Weights of a small GPT-style language model, trained from scratch on English Wikipedia.
Size: 14 layers, width 320, vocabulary 8192, 25.9M parameters.
Architecture: LayerNorm before each block, rotary positions, no biases in attention or MLP, untied embeddings, normalized queries and keys, attention and MLP in parallel.
Training: a variant of Muon for these matrices, 399M tokens, 13616 steps.
MLP neurons of a small language model. Each row is named by its layer, matrix (down: output weights) and neuron, and shows model dimensions 0-159. Each number is 500 + 25 x the weight over its row's rms, rounded and kept within 0 to 999. Numbers have three digits each.
A block is one neuron, or neurons of one layer that tend to fire together. Before each block is what it responds to, as a language model described it from the Wikipedia text at the highest values.

Description: Fires on pieces of markdown table rows (|---| separators and cell pipes) and on short word fragments right after a capital letter, e.g. Mo-h-sen, T-G, B-O-L.
L8.down6:542492471503526474532529520561463487538489463523491497491541489544523516464469481491526491501525472517498520536481519489485474455490525471511460540527480471508487505470530474514494525500480522511485497457487498533498390477494472510502491515515498479487500471495491506485485512514503530514518487500514496506468494490543497531542486487517469520499505482462527540500476484491493502509519477528461489517484507491522567519492512486495489481574481486473519516456441513461502509473510513
L8.down40:506466473476502526477485463497473495502475486488487453536544470545479527480450492505525533474546483503490488533524503497449491495498497509527506514523494488475515519485525547510461465540484489505486538499483504508516459500488526471492502454511542465496482512466523494511500486510493512537484516463483502473515463490537522526505459477557485493522540522503472455515511478533501502537522482520465482443510495469515460479529492540485508516500450504494509536507484483465506537490477556
L8.down429:544495450512494466475481484554469463510475493507490506463482535502487489493496481500505492507515489544509515524482499522540486519483520496475465515516498500462553536510501492518490519515486494508500563490489494518515500486489524525492484509496522477465514488538493498506477510500532477547453455488448450564502467505487526508525503515531512470500538514470499472520483465517485503535465471489526462485472459538478536525465513510483538484517523506503532506464501507485538474512510448
L8.down689:441482486516475468491513508462513524495496473489458508499512501469491480524480472531524512500490519480512464509534511469516488496507533479500488546529521497495494508547471506500465509489471495518510502508491474467489479483493474550521494511476477493510486464513544500496502472499516509525490503538529496483513507482492507542510471500498544539509527530526486520506555483542494497508524463538499493515479559487518494514491496502461478508509498437510447537478501483481510498518548468
L8.down723:509462493490525486505481509460522509501532497526518469528511492489484507479516470524507520471507516488487552515508486491488483482482502462530506469514514482505521524513524505499492503497503492504457561489492519481545534539464485522533474540497507491547488492489498462503451502558505476517500487473486510452420457488502485529494469542482524544485502536495488524498502493473546493482497481489524471534565491526494530514528496547529465510479515491506457537527522535450497446503493487
L8.down766:537503549525461497511492446519490483533522506534504467517500481532512506499491536505522481487531487522465448516515512464508454549492477513475509489523498456475513498541515524473500497470524488480497458486525498495531464492490480489544501475477518535516541482498488513525522492539506497523476532459467497514465468484488512530483457547488525507527484496524516482498499517518478486523517508490529480475501542525503497510464475500491523500481478535502462523465472476519463490508470519
L8.down821:492513511506512488512516495477518451530480475456502488531556503485471500469514534490506503486503480490534467481478503493522493480442484492495511517533476444531474500499486528481508488512505502580533481468501486501481480513499520477481519513534482501462489502479488480483510513507525549503558484508491497496518478517522524486491518572452497507486512481507581531451501466489503480493495495539511507541534536522540515525513486488510532483493495456459493499488467496536494508560495492
L8.down1113:522500498519479438514518476502470501517506489490504510492503507517484481512463510494513530490493495506520453537506523490448518516515532489487496507478468533504482504445478554497502549525470536502464501482573518515509487485472553490466497480526499532508519526490504500479481542508458506502493512524529534479501442564526503526531496490505457507465488457552487421517507467504472513489472499530486483492543516453542502461497506481464466522516515469495530507523466479446510518534497484

Description: Mostly the | cell separator right after a number in football career stats tables, plus periods in decimals and abbreviations like Mr., Dr., v.
L5.down181:555515532529503507485542509475524520553520512493536482419532522486489479502509542483470483501507488527504507525508494509518467527487490532494470487565496495521490459491535517486531462542494528504475507470541500486511533466497488482543496522466480569533520504496528500494496487489493475522506532503466475467549468535481538471480482480442500517492476491527514493470502513488505485501526536500527514463504505495456471484510462486499503479546512432506489527502513481504471525514468513
L5.down188:533475488463514451496526477519495488452510486447500523500462521461477526540521488532507495548484503437504547485490507475469469494519503524493456488487510526502511522520531510426482484439526470516518536527504492512503472470515511524489494506505491472506489514485502566534450478484485492453542514537475452489482490531506492522497546529479488508498495482475502490529534504491496549524550512471485489503532477530501514467506481523506515485518519508486526475489482513471533510501487441
L5.down612:514471512501503504543474478478517519447525458501552487520510507531474500494504483544471490508534477443522494497507519542514501541521496525523528535463491481546511487491515506523469527473478497521523477518475540516467528523500492492484433478493431521494439494538523528459453482508534512489526477439500490547504508426479534501493427513520479516485478517490483492534513493522492474560489516481480517503515510500519473513511497500495505468507502513506508516510481499544458490513523495
L5.down809:500473503531489480475469485501510552512500528487509515537539526525503504522506488505492518501480496468479509483479518473443498533495513500484515472527454514521510417552476548509510538478535536487459513529493520508493464502515483475524468503522465491491499450523485504483503456499446521527485467473528481491485525503538501510530536498482520483461490488530482463493482487513488515546512493470472511496518479490541521492526537493483500502526484479531487513560500480514494476497494500
L5.down1040:489454439523554448546493514542500512505508487511485468519503493516505499528495518439504457521522494508523513499487549501479459511507492485489538476487482523513552501523501447507545519460532505466512531511507525496498536490528524525474515518470543514528522531535491503474525468504454508500490522490500502523446501495564472485536481495510522506474484512536518496520509488473516502524525503521508531529544513478507482479512495478518513473536512474493529465504491490503546500516516511
L5.down1076:534518539536500500492532548504507476528513492467505498537487488504484529491511460479487498417538516476461489512521518454480543510495504477488494514545466464496551491515551447463494512490520499510490485474492463479497465517496478495513536528513510498544483517511495475512496531488472477492520505506538502484505501524505520523555512496460503530528465501502501522473490475490461479529504468492502465487528473515509484493475488490501499526485454465555509501488509471510532501501470519
L5.down1093:469503536535506519456504484486493476518479487524508480515500483449514527523463501530521467517500455450453516503513495488480533519518466490493523522479502478457475533498466498534523516528505492497546516487515468488499490502520501544498491539489494465482523460543530476490478512494416492538497490527504513485476523521496502457455485478495453494539495469517481523494502518475503549477468454542504513465513497479539531479505496518425490498509498498532457506518502468488531500453456484
L5.down1249:479501530496491521496481492478484493460509516508515502466493526483478482467504491547489510524486530497467470503507518519504465488492505488494478449450513522477482508530515480503493488512520483515543507471496505504476487521511525533504509525485470559511524506537535478498537546459490518536509504485514534510502458498457460506513503482504510495505463520527483483503450533491514457515502500522530513487513462525489538492518498475498506501489515502460556512483518492476518531512515483

Description: Inner word pieces of split words (Di-pl-oma, Phi-lan-thropy, epist-em-ology), plus "and" and "is/was/were" right after a noun phrase, as in "Early life and".
L7.down914:506503459477526522508543518469481477474524471516500526478507519510492458531524517475479454523474509490480485524522534490478496509546480519489537495485476505528564511498495468505457453487542517515543482532496508496458499495476494522496504483493497457509487466476500505514477475507490483492491493526531499553491511511514523553487488509496548514538565493507481552477459505473486507513525498506473516540491534499512474499496519504552462513479481537514485515427433513488484504471523473

Description: Fires on "and" or "or" joining adjectives or nouns in a list, and on "an" before an adjective or noun, as in social and economic, plastic or thin, an important.
L8.down16:500484534510499534487527489495495506494527475501524555509476499458481510506472469490515528500578511478485483486498524473497483472474489511505539501485494466463463490502528511558512505484522517498497520491484474504538539520464485507518500506447471492507496515514444469509439507510506479497471492507505464506528502507517520504508488525517546520512502495507560511503466459454557484515510544522485462514530481474511466465430498468492481468495522486503535536486511495527489459525460478
L8.down264:440516508534538517491520493517489490497447459458488510476516496517488496474540497496488469552476474518498413461467462490488461533513524489465487507521466517499533506473461506502494490526521484493545528480469507480463482487495529488537467539498494493498524496532520523513493511477534492485494543496495525531479549522491526543506499521492491502492537485478491527468466493505508482500456495504468506501491486529458501487500508532502441474508483507493479528488456492516503463471492467
L8.down506:524552515495516506473523478500537472489546509508459472507535462497532485479525522499502501534490453521492520518500513505486460476553484511484504505487488523457473536456505543476494450531538493472511494462515461525502470495469513484500502513504477471454412518463522501536511498471488475499497446493465483502508495527543526508515514522456491545504487495489500475468540496471500514556479506523478488515522486469548529536473480495515502469510499516487548497488482494500531498483470501
L8.down527:523509519533485494529540486485491472529499506500480496488490490502507502445492492490489510482505477511540521540496466478501532506519493511450535512526527497524510502535474480495482532501481471455495502491495492498459481509466460561508504516521509478466508526548482481532486502455542529498524574482458493494527553521505467475489515477474503551492494519514518477562535513482507519431496469492506536499491456496479509502516488529497495466507489497490518496448471470489520522463502504
L8.down582:487533524508503531499541496504505526486494489446500473511524507530513470481530503470522485522494525465500448459508486477514488471476509507461496535512489484493504514510493460495470535487512508517532478523525508505492463455564507501511495509545490491537566516520544465505500472489518538494443509530483510482468529491484476476507503459483470491481517550487483533523462506491508468478497445529479487501505502494527477500493541531509493515472516509506512519495445482470494506526489477
L8.down641:488480489468502493481518521500519489472497482493515501486479518487497491480479522505509546512523512547526517452527502411478506511440488504501529502507455512486493547502535534538492494497528486516522520470498480486458547490515419496512466500492506465520517493556503522503451479441519515501464493549485510505517476528524557488471483507502488492472485478507474493503467461450535529519489513535489465520461495419500518508485516493511492496486490486549489470509493517489506499506498527
L8.down675:489503520521544490520494529489527481482497498472494505509562490486508477477453496496516483486508512441522485505535471443496505474536477521456487498492505515513477547496509495437494493471551490485490495506531515536501464471494514516508521495506475458474436499454478499501477456515533507477511501497503520545522455509574502498468513467469514496540510503492466516488480494496503510484484519483491482525488503535507485521480525522533541485484523515511526495440508531480499516514514552
L8.down721:500527488478481502489477518501512545495513508552518484455489511469492498501508516527489492488524498522492480498529490492478505499524500469492519481511478563506520482493485467511484480537516481490508510512504440537528496524527509492483504485491517489516497453476565543489521522466501477445502511460493506494511487523503511523495508511484487505498482506518488475480462505525463480493522458548432504506514487472473479543512500503574521525534505500547527486478500520543496491498482499